{
  "num_hidden_layers": 12,
  "hidden_size": 256,
  "num_attention_heads": 8,
  "num_key_value_heads": 8,
  "head_dim": 64,
  "intermediate_size": 2048,
  "vocab_size": 6760,
  "hidden_act": "gelu",
  "norm": "rmsnorm",
  "norm_place": "pre",
  "norm_eps": 1e-05,
  "positions": "rope",
  "rope_theta": 13900.0,
  "rope_fraction": 0.25,
  "qk_norm": false,
  "attn_scale": 0.125,
  "bias": "all",
  "tie_word_embeddings": false,
  "parallel_block": true,
  "init": "uniform",
  "init_std_qkv": 0.0193,
  "init_std_o": 0.0,
  "init_std_up": 0.0193,
  "init_std_down": 0.0,
  "optimizer": "muon_variant",
  "learning_rate": 0.00528,
  "beta1": 0.95,
  "weight_decay": 0.027,
  "lr_head": 0.00404,
  "max_grad_norm": 1.0,
  "warmup_steps": 200,
  "schedule": "wsd",
  "decay_fraction": 0.382,
  "decay_shape": "linear",
  "final_lr_fraction": 0.05,
  "batch_tokens": [32768, 65536, 98304],
  "max_seq_len": 512,
  "doc_mask": true,
  "train_tokens": 592000000,
  "max_steps": 10230,
  "dataset": "wikipedia_en"
}
MLP neurons of a small language model. Each row is named by its layer, matrix (up: input weights) and neuron, and shows model dimensions 48-175. Each number is 50 + 15 x the weight over its row's rms, rounded and kept within 0 to 99.
After each neuron's rows, "fires on" lists the tokens most often at its 100 highest values on Wikipedia text that the model never trained on. A number after a token or word is its count.

L9.up435:41 27 30 25 71 61 47 59 31 64 11 51 43 58 31 81 49 58 55 49 57 82 15 38 45 51 50 41 45 45 37 40 51 17 67 88 99 53 97 44 34 30 38 49 51 56 69 58 61 63 50 63 48 39 44 60 37 53 72 56 69 58 62 72 57 39 53 82 64 62 45 43 54 40 59 62 79 62 45 65 42 56 53 41 57 52 54 73 46 44 41 71 37 66 19 38 64 61 79 65 18 59 61 64 40 61 40 47 48 70 75 31 63 43 33 41 46 32 41 57 68 60 47 34 66 43 32 54
fires on: " has" 19, " have" 16, " had" 14, " bl" 12, "igg" 4, " gl" 4

L8.up1765:75 20 47 30 48 56 29 67 25 58 52 41 42 51 65 57 49 88 51 75 72 50 47 65 45 53 56 61 47 47 32 53 68 70 64 11 49 41 46 51 93 59 34 37 48 62 65 37 40 64 60 78 45 22 44 57 43 51 48 43 40 37 54 51 37 61 76 54 32 42 58 50 57 50 62 46 51 26 43 61 38 54 53 72 52 41 61 42 35 45 66 68 57 41 79 59 62 50 59 29 43 58 63 32 61 00 36 39 22 44 24 47 38 66 45 49 47 20 36 45 12 39 31 42 40 23 35 56
fires on: ";" 43, " |" 26, " ch" 11, " =" 4

L9.up865:68 62 41 48 44 63 39 60 47 34 47 46 39 54 40 69 30 84 24 39 67 54 58 40 67 51 66 48 85 35 53 40 25 47 68 45 49 51 53 44 50 27 45 49 36 42 58 64 65 46 56 81 56 45 49 93 64 65 47 55 56 49 34 46 77 58 32 63 58 42 39 45 65 56 73 65 39 45 71 52 81 55 68 47 68 35 93 42 52 38 66 44 27 45 53 77 33 25 30 60 54 48 65 48 46 29 41 68 58 53 51 63 68 37 25 32 71 55 43 56 46 17 47 50 50 42 40 52
fires on: " 3" 18, " 2" 10, " 6" 9, " may" 7, " (" 6, " de" 5

L8.up1737:58 58 42 66 25 58 69 38 48 71 64 51 56 66 50 50 35 48 16 67 32 58 37 58 19 51 42 38 63 45 55 57 60 39 64 43 37 55 49 47 65 77 80 60 72 51 66 37 51 75 55 38 57 50 55 72 74 62 35 43 41 65 44 52 15 41 53 44 27 42 53 43 51 69 46 61 48 46 44 60 43 75 31 62 26 31 54 38 33 48 56 75 59 41 54 69 48 53 69 19 77 43 36 41 57 50 34 54 63 66 41 54 57 72 68 36 61 48 50 64 45 65 39 25 68 52 83 43
fires on: " not" 23, " was" 13, " the" 10, " m" 6, " that" 5, " being" 4

L8.up1815:42 61 41 36 58 33 24 46 51 50 51 34 31 56 33 37 57 60 54 48 60 65 62 44 51 45 85 40 65 54 14 55 57 59 63 40 44 23 71 50 45 29 93 52 77 62 47 58 39 56 41 57 59 54 50 51 51 19 52 41 40 47 49 51 36 43 48 59 64 57 36 37 64 61 47 61 39 57 46 59 52 62 38 55 77 40 70 32 58 39 52 80 40 71 36 43 21 51 45 54 35 78 56 65 57 35 70 44 35 55 24 29 58 54 90 43 55 57 64 20 63 43 62 46 12 74 38 32
fires on: " Cl" 25, " cl" 7, ":" 6, " conf" 5, "on" 5, " rel" 4

L9.up1076:41 48 36 44 34 63 42 54 86 70 50 51 53 15 48 32 62 33 51 44 35 64 42 61 70 48 25 59 55 47 35 43 49 33 92 13 50 51 22 61 58 49 37 32 53 58 42 57 44 43 88 53 57 49 32 48 52 34 24 52 37 51 60 13 48 70 30 46 51 56 59 53 45 86 64 53 53 49 29 53 48 42 52 31 33 29 62 24 55 44 54 61 60 55 55 53 28 49 35 46 69 25 35 65 29 73 57 52 32 59 83 59 42 54 44 56 54 50 32 59 30 41 26 49 26 24 32 46
fires on: " –" 25, " Br" 18, "ing" 12, " back" 12

L8.up570:37 60 59 46 39 36 49 42 54 52 18 54 59 64 54 61 30 45 37 70 39 48 63 64 59 73 36 56 80 63 47 68 54 63 83 40 47 39 23 43 69 58 29 46 53 35 60 32 26 22 40 49 48 41 52 52 49 41 25 49 59 44 45 62 52 55 34 25 08 36 78 52 66 02 36 54 40 59 78 71 40 40 25 60 51 47 50 48 28 21 48 50 45 45 68 59 44 64 36 52 44 49 57 46 33 26 35 53 40 45 57 54 53 42 83 65 56 48 31 59 69 35 81 54 59 43 36 51
fires on: " Co" 22, " J" 13, " R" 11, " Dr" 10, " O" 9, " co" 6

L9.up1899:44 39 27 50 54 55 50 36 48 48 68 44 54 71 76 57 58 61 51 50 45 50 38 73 25 69 55 31 62 62 30 36 48 50 76 61 68 53 53 51 44 56 71 56 46 54 44 14 58 53 60 48 48 43 60 27 52 63 53 65 37 48 52 71 24 50 45 45 57 39 83 48 48 58 56 58 64 73 58 59 54 39 27 36 58 65 67 65 58 51 57 71 48 36 48 14 62 71 56 28 30 54 68 46 46 66 34 52 23 66 35 44 31 28 35 36 58 34 50 65 67 55 56 55 62 64 35 26
fires on: ":" 35, " |" 23, "\n" 11, "igg" 4, " reported" 4

L9.up1745:61 59 66 43 40 75 58 33 46 59 44 61 61 39 30 34 36 73 54 32 53 72 64 67 65 52 29 48 66 39 59 34 48 37 71 35 54 32 43 41 56 25 63 45 56 47 47 54 22 51 44 32 55 55 26 45 39 79 52 62 61 34 33 66 63 54 44 44 56 48 62 39 94 48 63 53 29 49 57 34 18 26 37 52 41 34 44 23 61 53 36 57 56 11 78 48 44 29 92 44 43 43 31 56 48 32 58 56 54 44 72 65 48 48 67 30 38 52 24 40 70 24 26 39 56 37 59 35
fires on: " –" 20, "ing" 15, "-" 15, "r" 5, " -" 4

L9.up146:46 73 45 39 58 48 45 32 44 80 55 34 53 41 56 45 48 82 65 52 59 58 51 74 72 39 42 66 65 53 66 44 45 37 71 67 46 39 62 21 43 52 38 53 43 52 60 51 22 36 46 25 27 39 41 55 70 61 41 46 86 49 55 53 61 34 47 45 32 36 40 48 61 54 29 55 39 28 36 58 36 60 56 55 46 37 74 57 53 33 36 85 48 04 51 67 24 60 43 42 64 47 33 44 32 55 23 64 41 70 39 37 56 83 75 48 46 43 25 61 46 40 45 60 23 24 05 47
fires on: " |" 71, "C" 12

L8.up1292:52 56 44 59 50 59 62 69 12 65 59 60 49 32 67 58 45 48 39 63 55 42 47 45 26 55 41 79 07 39 41 37 52 53 54 55 32 29 92 55 26 28 45 61 45 53 29 27 33 23 33 53 37 41 60 55 48 71 56 64 46 49 35 78 54 42 79 69 45 57 48 59 64 46 62 37 50 45 60 22 98 49 52 67 43 54 51 47 42 28 61 65 39 35 73 47 99 28 27 75 51 42 53 69 27 45 38 49 58 53 47 64 42 65 58 64 50 39 43 71 55 60 75 50 56 71 45 57
fires on: " in" 23, " of" 13, " the" 9, "j" 7, " has" 7

L9.up1971:61 71 48 52 35 32 64 57 66 27 44 60 60 37 59 35 41 77 69 33 77 51 57 41 40 33 43 42 75 49 23 57 67 51 83 54 79 42 38 62 76 34 63 30 39 58 39 50 40 58 50 27 56 76 48 42 45 30 56 66 57 30 30 38 53 49 63 56 44 41 48 53 33 45 60 63 23 41 67 58 51 17 53 65 82 50 24 45 65 42 45 43 54 21 17 46 55 47 52 56 66 56 39 85 46 61 55 35 61 35 50 55 48 49 37 68 38 62 62 44 56 33 50 39 23 29 38 62
fires on: " (" 31, " f" 9, "b" 7, ")" 6

L9.up976:57 71 31 55 26 62 63 56 58 51 40 47 78 29 47 78 48 58 54 86 59 51 45 56 89 27 66 38 54 42 36 64 52 60 46 55 43 43 48 63 54 66 18 56 46 43 43 70 52 38 58 28 40 44 21 63 54 68 20 50 63 65 36 65 57 54 66 64 59 70 63 29 61 27 26 32 40 52 00 31 45 52 57 38 64 51 58 36 21 61 55 42 46 45 55 78 61 52 58 30 26 39 42 39 19 44 63 40 46 74 46 37 61 66 39 61 63 58 46 40 62 58 28 25 29 35 48 43
fires on: " a" 20, " A" 18, " elected" 6, " t" 6, "A" 5, "t" 4

L9.up1414:54 46 62 73 30 46 39 63 55 55 51 54 48 47 65 37 34 61 45 77 39 51 47 38 65 61 71 53 37 66 39 39 53 36 50 57 42 43 56 35 79 53 48 55 66 49 95 41 74 47 40 56 58 78 66 52 62 42 28 61 46 60 41 42 72 62 34 66 45 45 80 56 55 52 54 54 72 52 76 10 29 59 46 84 68 53 73 53 36 50 44 45 43 32 18 73 38 49 28 49 50 41 45 65 48 48 59 36 54 50 50 67 68 39 85 38 70 36 68 47 61 36 68 39 33 61 62 51
fires on: " the" 58

L9.up1498:45 40 39 76 47 56 41 35 66 35 50 60 22 54 65 71 45 64 54 44 39 60 75 52 44 40 60 56 59 55 50 22 74 63 29 37 82 62 56 65 64 49 51 57 46 71 75 53 49 35 45 67 41 24 44 46 33 34 70 35 36 22 45 63 33 25 34 62 69 27 45 35 21 82 42 37 60 64 52 48 25 61 34 31 37 51 42 60 17 62 48 79 47 47 46 32 44 46 67 60 53 32 61 68 72 69 41 50 30 53 30 36 52 61 48 23 66 28 30 00 78 42 04 36 39 57 41 50
fires on: " and" 12, "ak" 9, " ch" 8, " m" 8, " o" 8, "-" 8

L9.up366:70 52 25 46 37 41 37 50 40 02 37 59 47 32 75 37 59 68 40 40 17 44 34 60 41 36 49 45 56 64 62 50 56 50 58 65 54 39 71 76 68 30 44 84 47 66 53 39 24 30 59 61 55 93 57 58 43 83 26 51 55 50 50 26 33 70 47 53 42 20 45 57 61 38 67 58 26 35 51 70 49 52 57 57 55 40 59 53 45 41 47 20 53 54 39 71 24 53 54 29 46 66 69 57 69 47 48 53 72 45 46 39 33 63 93 43 39 76 61 36 36 59 42 34 50 42 40 52
fires on: " s" 21, " 11" 10, " 17" 9, "-" 8, " 13" 7, " 14" 5

L8.up418:47 52 66 45 57 51 48 38 67 19 41 45 61 40 32 60 60 27 74 40 52 40 33 39 62 57 65 51 28 38 31 32 44 56 64 48 50 78 47 29 49 25 43 47 43 61 47 41 73 75 48 39 52 27 65 67 21 59 31 37 64 41 38 59 27 45 29 60 51 37 54 58 54 26 72 44 60 62 45 67 20 48 51 25 77 68 43 40 67 39 60 68 54 44 60 54 62 22 48 50 39 44 72 60 65 42 76 57 87 57 25 23 77 34 47 69 66 40 36 34 94 63 65 44 38 61 57 46
fires on: "===" 27, "\n" 22, "==" 20, " ===" 11, "====" 5, " ==" 4

L8.up1854:76 61 36 23 68 69 52 49 57 71 38 49 35 76 36 61 24 63 75 47 74 44 47 54 43 62 29 36 59 47 55 40 65 75 45 58 62 22 54 70 63 29 47 36 68 53 53 33 62 53 56 64 67 40 39 41 45 35 41 71 60 55 38 77 74 60 45 56 53 45 23 79 56 63 54 55 42 97 40 73 82 34 61 66 58 48 53 71 57 45 33 36 42 42 51 47 62 51 38 67 27 57 58 76 63 40 54 64 72 59 50 35 45 66 75 28 45 38 34 50 56 52 11 33 24 52 64 54
fires on: " on" 21, " her" 11, " his" 8, " (" 7, "b" 5

L8.up1563:45 51 58 77 44 33 48 42 67 63 60 57 47 37 33 55 56 23 30 54 63 78 79 32 46 39 37 63 80 50 45 51 56 44 79 57 32 38 41 43 49 52 52 65 57 22 28 61 44 48 50 51 54 25 56 83 30 64 66 54 40 12 53 54 45 40 49 53 55 59 50 63 24 51 47 65 87 55 55 62 61 57 55 26 44 46 47 69 47 47 49 40 45 67 55 65 68 23 40 23 43 45 48 71 34 34 48 21 57 40 57 53 92 47 29 06 35 50 50 54 77 32 37 54 53 50 43 68
fires on: " H" 47, " h" 11, " am" 5

L8.up1153:56 50 39 33 61 41 59 42 65 58 34 71 47 56 48 61 70 33 67 50 40 80 49 51 42 49 69 56 84 35 80 64 44 62 64 54 33 59 54 53 42 47 55 33 73 52 49 51 29 46 51 35 57 45 36 47 55 53 58 60 16 40 58 72 46 32 57 74 46 70 40 67 33 52 70 72 20 56 34 60 41 77 71 34 18 53 56 37 62 41 61 41 37 60 37 49 77 58 53 70 71 36 46 45 54 64 29 49 56 63 73 31 54 63 63 61 67 90 29 75 64 66 50 44 59 29 46 55
fires on: "\"" 39, " which" 25, " is" 7, " was" 5, " and" 5

L8.up902:44 71 28 74 26 72 44 56 57 48 65 62 54 60 32 36 47 44 56 49 49 48 47 52 43 66 30 48 67 51 70 46 50 58 52 52 49 62 33 58 55 22 47 52 75 40 34 35 60 46 41 40 57 39 57 63 77 73 62 68 39 23 16 52 79 56 73 38 53 56 51 63 45 39 50 78 38 46 51 66 22 61 06 63 24 23 59 47 46 62 53 51 42 54 51 60 48 59 37 60 41 43 62 59 63 43 42 32 42 60 39 45 67 27 10 45 48 33 26 46 74 37 62 60 56 69 30 34
fires on: " H" 32, " Institute" 17, " University" 7, " United" 5

L8.up1834:38 52 46 45 26 46 45 50 51 56 45 55 58 59 61 49 44 60 60 48 50 67 57 41 67 70 67 44 51 49 63 75 44 50 50 41 46 34 00 44 28 55 40 58 65 51 42 54 59 38 27 47 31 61 40 51 48 40 51 24 51 39 46 76 21 37 47 35 23 39 27 32 65 72 47 42 39 65 42 51 62 55 51 55 34 28 61 74 44 52 51 53 33 49 82 45 80 62 35 50 82 45 66 79 36 53 16 51 65 26 54 49 43 25 67 51 61 52 28 36 58 81 74 97 27 50 46 33
fires on: " E" 85, " R" 5

L8.up1732:36 48 27 46 19 60 26 85 67 73 56 59 59 41 19 60 28 52 52 75 66 16 43 54 48 56 59 31 53 51 19 53 63 37 45 26 44 37 50 51 41 54 24 38 46 23 59 29 63 51 55 56 31 40 37 63 64 63 24 38 49 76 37 53 59 37 53 45 51 45 43 44 20 70 55 63 57 42 56 69 43 31 57 40 56 56 43 38 71 21 81 41 74 47 51 66 57 73 55 43 00 30 50 39 34 26 53 46 72 54 34 45 46 41 61 32 32 63 62 38 30 57 50 52 61 33 46 33
fires on: " disc" 18, " rec" 10, ";" 8, " ge" 6, "ae" 6, " film" 5

L9.up69:36 58 30 78 83 51 39 52 48 29 61 51 26 38 42 62 78 35 54 43 87 43 58 12 39 42 58 36 48 33 64 89 31 39 55 69 49 57 49 36 81 56 52 47 51 52 69 45 24 49 61 39 47 59 49 39 81 63 38 50 70 76 73 50 64 30 69 69 53 78 33 67 52 37 39 62 78 49 37 70 41 44 51 68 53 37 27 36 54 46 63 59 32 59 47 57 67 47 44 34 35 42 18 36 60 78 33 72 42 39 34 56 66 42 55 64 45 53 39 43 72 19 34 53 60 40 35 61
fires on: " he" 20, "ph" 8, " has" 8, " architect" 7, " anim" 4, " have" 4

L8.up1609:66 43 73 54 78 66 43 53 60 34 23 69 66 47 50 40 64 62 38 27 50 57 39 73 28 29 43 76 55 53 40 49 32 44 44 49 37 33 39 22 15 26 52 35 38 36 51 37 44 28 69 63 35 42 42 41 31 52 23 56 67 52 47 36 43 57 35 50 65 61 55 70 33 60 31 32 51 60 59 58 60 21 52 49 79 59 59 44 77 77 50 61 51 44 49 73 48 52 40 74 56 53 53 40 49 56 57 52 58 57 63 61 50 59 73 46 62 20 54 37 61 18 58 63 36 42 71 54
fires on: "is" 16, " vis" 15, "os" 11, "at" 9, "as" 6

L9.up1558:48 47 31 19 69 47 45 55 29 31 37 69 53 54 64 60 41 48 34 45 56 51 31 44 57 38 47 55 34 70 51 54 40 52 51 48 43 40 43 41 62 32 23 88 71 65 47 28 25 49 46 56 71 23 64 27 46 73 56 53 39 60 56 40 61 40 50 47 59 40 73 89 41 37 39 86 46 45 44 59 38 50 38 75 49 63 57 33 35 84 40 79 73 61 47 59 63 50 39 48 45 13 41 45 55 24 59 34 62 70 42 58 44 09 48 52 53 21 58 56 39 63 54 59 65 49 49 50
fires on: " |" 25, ":" 15, " in" 12, " by" 9, " against" 6

L8.up1643:47 66 08 32 58 46 55 52 40 62 44 46 50 13 52 44 46 35 60 68 41 40 73 57 51 39 34 58 57 31 51 28 58 42 56 58 38 19 54 48 46 37 64 74 63 41 59 25 59 64 69 61 17 56 49 43 03 51 75 16 46 66 61 66 63 71 25 34 60 44 57 47 67 44 53 74 88 45 63 33 66 28 58 29 46 46 54 45 52 34 53 43 51 38 65 40 61 45 53 33 41 40 63 40 85 53 52 42 44 54 37 64 66 45 73 41 92 47 56 61 29 43 59 43 52 53 69 60
fires on: " J" 60, " j" 6, "j" 5

L8.up1089:53 59 34 37 71 57 50 25 45 58 53 60 52 81 46 39 64 25 65 50 44 51 32 32 71 69 79 57 72 32 59 52 37 45 56 44 55 54 57 61 40 46 32 72 61 34 61 65 52 66 56 57 59 49 20 42 40 40 30 29 54 63 37 39 62 61 28 45 57 34 44 43 63 59 28 42 48 57 45 36 69 36 41 66 41 44 72 23 37 27 34 65 62 40 57 51 47 41 34 64 87 39 50 41 43 43 48 67 70 42 59 35 27 80 81 27 63 60 31 56 39 39 40 32 53 45 57 34
fires on: " in" 47, " the" 8, " of" 5, " w" 4, " few" 4

L8.up991:75 41 38 92 51 42 72 21 45 86 67 67 56 61 44 65 34 56 37 49 54 53 48 53 65 63 99 41 67 36 42 32 53 39 42 48 50 73 58 71 83 30 45 41 39 44 60 22 53 46 35 70 57 41 65 99 71 30 79 50 47 42 46 55 55 54 74 56 58 55 20 31 42 59 48 55 43 56 42 55 57 71 55 30 46 50 37 54 46 74 48 53 49 66 79 48 41 60 56 37 65 40 47 41 58 77 47 34 59 53 66 36 54 44 64 16 46 70 37 43 30 51 50 54 54 76 54 47
fires on: " F" 21, "f" 14, " 3" 12, "3" 8, " y" 5, " p" 5

L9.up1887:52 45 42 60 61 61 51 45 70 53 43 57 26 34 79 82 50 63 35 39 74 57 50 75 63 54 37 52 48 46 50 45 76 66 61 58 36 51 45 31 54 73 43 57 61 73 45 66 50 60 37 55 68 46 44 64 47 58 87 84 36 23 35 23 58 58 91 67 30 51 62 54 55 26 91 49 51 53 66 63 57 75 36 61 35 78 53 54 51 62 45 46 56 51 49 57 51 29 45 36 60 57 50 57 89 69 43 56 67 66 58 40 61 53 49 60 63 39 51 70 71 56 55 36 37 74 52 56
fires on: " Kn" 14, " has" 13, " have" 10, "N" 9, " had" 6, " from" 5

L8.up1086:82 35 33 20 49 52 36 39 61 32 37 27 48 68 46 61 66 34 48 53 59 56 55 70 74 47 88 71 35 82 39 77 26 48 42 35 52 23 52 64 50 28 68 52 59 25 32 74 66 43 33 47 33 42 58 47 39 50 44 43 62 76 51 63 50 44 47 49 40 67 28 49 83 48 48 53 51 47 45 57 91 45 52 25 52 35 79 29 39 64 52 61 55 38 50 43 46 45 32 33 72 38 58 47 47 48 41 36 63 50 75 31 62 45 39 42 27 65 60 35 48 43 45 59 40 41 33 44
fires on: " Ad" 16, " ad" 13, " en" 11, "ad" 10, " in" 8, "id" 5

L9.up1109:51 66 48 60 66 29 52 38 40 54 58 57 61 65 53 79 33 37 67 70 29 52 73 44 39 35 47 31 44 52 56 35 58 67 55 58 64 57 41 50 50 57 45 41 57 54 63 24 52 56 10 66 35 58 78 60 58 90 62 47 54 53 52 49 71 66 13 34 04 50 27 69 46 66 51 42 67 46 70 73 54 60 38 76 45 36 62 44 55 35 40 59 63 38 40 55 43 66 46 41 52 38 40 49 60 35 44 60 66 60 44 47 27 37 78 43 41 45 19 23 50 49 31 73 44 46 50 43
fires on: "–" 28, " her" 27, " Women" 9, " his" 6, " women" 4

L8.up1236:34 63 54 50 33 35 42 65 24 66 34 34 43 44 67 34 31 55 71 34 56 33 45 42 45 38 72 86 56 72 51 23 42 41 58 58 43 49 35 32 51 33 48 51 52 43 58 76 31 30 57 55 42 20 75 88 36 32 38 32 43 51 32 73 42 60 70 47 54 30 79 42 66 57 60 50 48 68 30 28 80 74 44 72 36 49 29 47 56 32 39 59 46 31 64 31 49 55 23 41 48 38 61 38 70 70 47 34 52 74 43 44 35 31 50 51 43 36 26 70 32 46 48 69 58 32 83 56
fires on: "," 45, "ul" 9, " |" 5

L8.up317:57 64 41 54 50 58 60 47 49 57 73 48 66 30 52 59 47 60 52 30 34 48 82 29 67 49 25 77 50 66 66 39 26 49 60 33 90 51 79 41 45 55 59 73 52 48 40 31 51 52 69 42 42 74 16 25 39 57 32 27 66 55 60 13 24 47 66 61 71 26 39 68 65 33 36 61 68 26 26 49 61 25 47 45 35 56 95 50 53 49 46 60 53 57 55 56 52 31 57 38 29 21 54 48 56 37 38 60 44 68 57 45 65 63 68 21 23 46 51 39 36 55 50 29 35 07 37 16
fires on: " " 55, "ing" 5, " the" 4

L8.up870:47 23 67 52 34 58 31 50 38 67 34 52 51 37 12 57 56 48 56 63 43 51 53 64 50 30 90 31 31 50 25 45 68 29 43 53 57 56 43 16 48 48 39 62 34 36 69 48 51 57 31 25 37 33 51 36 48 46 71 67 35 54 42 33 44 47 40 25 37 36 60 68 70 07 33 42 50 50 21 19 55 60 41 39 58 40 37 23 53 51 30 29 38 43 50 36 66 53 41 62 50 73 48 33 62 70 70 67 49 51 68 35 42 42 22 34 53 32 35 42 42 37 50 62 45 48 39 36
fires on: " and" 37, " then" 5, " later" 5, " a" 4, " along" 4

L8.up1483:55 44 39 57 38 58 59 51 39 47 45 55 46 33 43 36 34 62 75 50 42 47 62 42 35 37 65 57 58 52 42 51 56 30 54 69 45 91 51 24 42 74 60 56 38 52 38 54 41 28 29 34 48 24 61 70 29 70 35 41 49 49 53 44 17 54 49 41 58 29 47 44 49 62 47 30 39 31 43 39 32 57 83 50 73 50 41 62 24 41 65 47 32 72 58 51 67 60 22 57 54 31 55 48 44 55 37 33 57 75 38 32 62 43 51 70 27 59 30 53 54 51 47 72 73 36 63 78
fires on: ")" 23, "\"" 13, "u" 7, "s" 4, "'" 4

L9.up1325:69 56 54 31 05 57 47 55 60 30 56 76 45 17 35 70 39 46 57 56 27 33 36 66 72 33 46 57 34 15 41 27 43 35 37 64 29 53 33 34 61 46 49 26 54 67 46 53 32 45 56 45 57 61 48 60 44 52 70 49 49 48 34 51 46 38 48 37 27 53 65 62 31 70 45 28 41 50 70 58 51 29 57 39 57 33 56 48 56 42 25 37 77 36 60 55 50 32 33 46 49 56 45 26 45 49 48 40 49 45 43 28 41 55 50 54 43 47 64 49 61 55 56 35 51 29 34 41
fires on: "e" 14, " was" 9, "ing" 9, "se" 8, " We" 7, "re" 6

L9.up73:74 71 52 58 44 49 59 64 50 65 74 60 61 52 41 58 72 27 63 39 28 37 58 50 73 71 28 37 75 30 36 65 48 21 64 65 65 33 70 21 63 45 66 55 41 38 72 41 43 42 64 34 31 44 64 62 43 46 58 65 58 52 71 31 50 47 45 51 22 71 66 32 57 31 42 43 48 60 63 78 51 45 32 45 38 41 37 63 44 72 60 66 64 45 69 51 55 34 48 40 37 21 52 46 40 60 63 57 51 50 30 48 41 57 58 36 75 56 55 74 36 31 56 39 51 67 15 65
fires on: "p" 20, "P" 14, " st" 6, "st" 5, " de" 4, " Co" 4

L8.up206:35 38 46 67 81 38 52 44 74 37 53 48 27 30 22 69 31 53 51 62 68 40 44 78 53 40 66 61 45 73 65 17 52 46 49 54 61 47 42 53 47 56 52 56 56 58 75 47 32 27 53 41 45 44 28 40 56 19 47 31 29 57 38 49 28 43 52 56 62 68 26 40 47 40 51 53 20 18 50 52 43 47 38 55 43 52 52 35 59 41 37 33 55 16 33 24 68 24 56 45 63 28 55 88 59 58 63 51 68 88 70 32 37 29 59 51 72 37 34 31 40 60 30 56 36 51 64 47
fires on: "-" 50, "ent" 6, "os" 5, "ot" 5

L8.up1175:35 41 59 56 68 29 28 54 42 66 53 35 30 24 43 58 19 65 53 81 59 57 85 20 67 74 36 43 51 64 75 69 62 44 55 66 50 60 61 19 52 44 64 31 55 60 65 40 63 76 73 60 62 54 50 51 31 32 59 63 52 45 48 55 34 63 51 60 51 39 42 42 56 35 32 70 84 77 50 52 61 39 49 49 63 55 30 77 33 55 68 62 61 54 24 46 35 27 46 37 21 59 53 33 66 47 48 30 47 53 29 67 28 63 60 43 51 69 12 77 54 57 61 38 55 39 44 80
fires on: " on" 51, " are" 10, " were" 6, " was" 5

L9.up1006:43 28 41 33 47 74 41 71 50 56 40 35 57 42 63 72 62 69 52 22 08 59 55 44 50 32 58 39 24 56 65 35 36 33 58 80 51 76 38 50 51 37 39 45 45 35 51 55 43 52 54 80 41 49 27 53 56 72 48 29 91 51 51 39 31 59 54 55 25 54 42 53 34 74 41 40 45 58 46 41 40 35 48 33 82 52 74 48 55 34 65 55 38 44 51 28 65 42 66 45 40 35 40 56 55 31 51 67 63 50 47 43 38 53 38 47 10 41 59 42 44 45 45 52 28 59 56 47
fires on: "'s" 39, " its" 9, " an" 7, " major" 4, "'" 4

L9.up1115:48 47 68 57 41 37 55 41 35 41 45 33 45 32 55 63 43 40 51 46 47 64 43 52 91 31 58 62 12 52 69 62 39 46 54 52 52 44 52 74 74 23 43 79 48 42 17 12 51 45 26 44 42 57 61 49 52 45 61 57 42 59 52 52 69 61 68 37 58 55 28 72 38 51 67 42 48 57 47 66 35 63 58 61 71 45 53 65 22 51 02 29 57 65 75 58 58 62 46 33 69 34 66 53 51 40 79 74 35 53 48 61 61 73 43 47 49 52 21 30 50 77 62 44 52 36 53 30
fires on: "\n" 31, " of" 10, "or" 5, " United" 5

L8.up1067:27 38 51 47 51 46 24 46 53 74 85 74 88 56 61 54 41 36 38 56 39 64 39 43 49 41 80 31 23 66 35 55 54 59 43 52 25 54 51 22 65 40 44 62 58 47 45 56 65 62 56 52 51 47 49 50 41 59 45 38 51 50 17 50 40 37 57 53 32 43 58 40 54 51 74 57 48 47 37 69 57 39 43 52 45 31 49 32 23 26 47 26 68 67 58 37 71 30 55 68 60 45 43 53 43 52 48 54 59 66 46 45 38 51 44 25 59 63 02 27 58 21 38 51 16 44 42 32
fires on: " the" 57, " a" 11

L8.up1899:46 23 66 42 43 41 42 33 12 73 53 38 31 69 55 39 46 34 94 60 40 50 55 39 51 74 55 72 41 49 21 40 29 33 76 59 30 52 47 68 63 32 53 47 57 47 48 21 48 47 47 22 44 51 44 77 51 41 51 47 47 57 45 35 39 64 46 67 56 45 65 49 55 56 62 41 36 54 51 59 59 19 45 55 70 66 41 57 78 60 25 54 31 54 36 49 47 61 51 59 76 51 51 59 20 30 24 34 52 69 15 36 61 60 83 58 47 63 40 51 61 49 39 41 25 61 49 42
fires on: "\n" 68, "===" 12, "==" 11, " ==" 4

L8.up1773:48 69 64 56 53 38 34 76 61 77 48 59 52 44 53 55 26 70 48 46 67 55 48 53 90 45 65 56 56 48 57 37 69 29 53 35 42 49 66 55 68 24 37 61 34 34 39 57 46 35 49 22 33 47 60 46 79 15 69 55 48 12 46 46 41 30 21 62 42 59 69 55 30 48 61 43 44 57 64 90 61 62 43 71 64 31 49 46 36 27 28 50 51 49 25 55 62 66 48 59 38 53 50 57 47 55 29 49 56 59 64 50 55 34 60 29 52 32 17 53 48 57 42 47 36 54 53 42
fires on: " |" 23, " m" 12, " at" 8, " chart" 8, " p" 7, " Peak" 7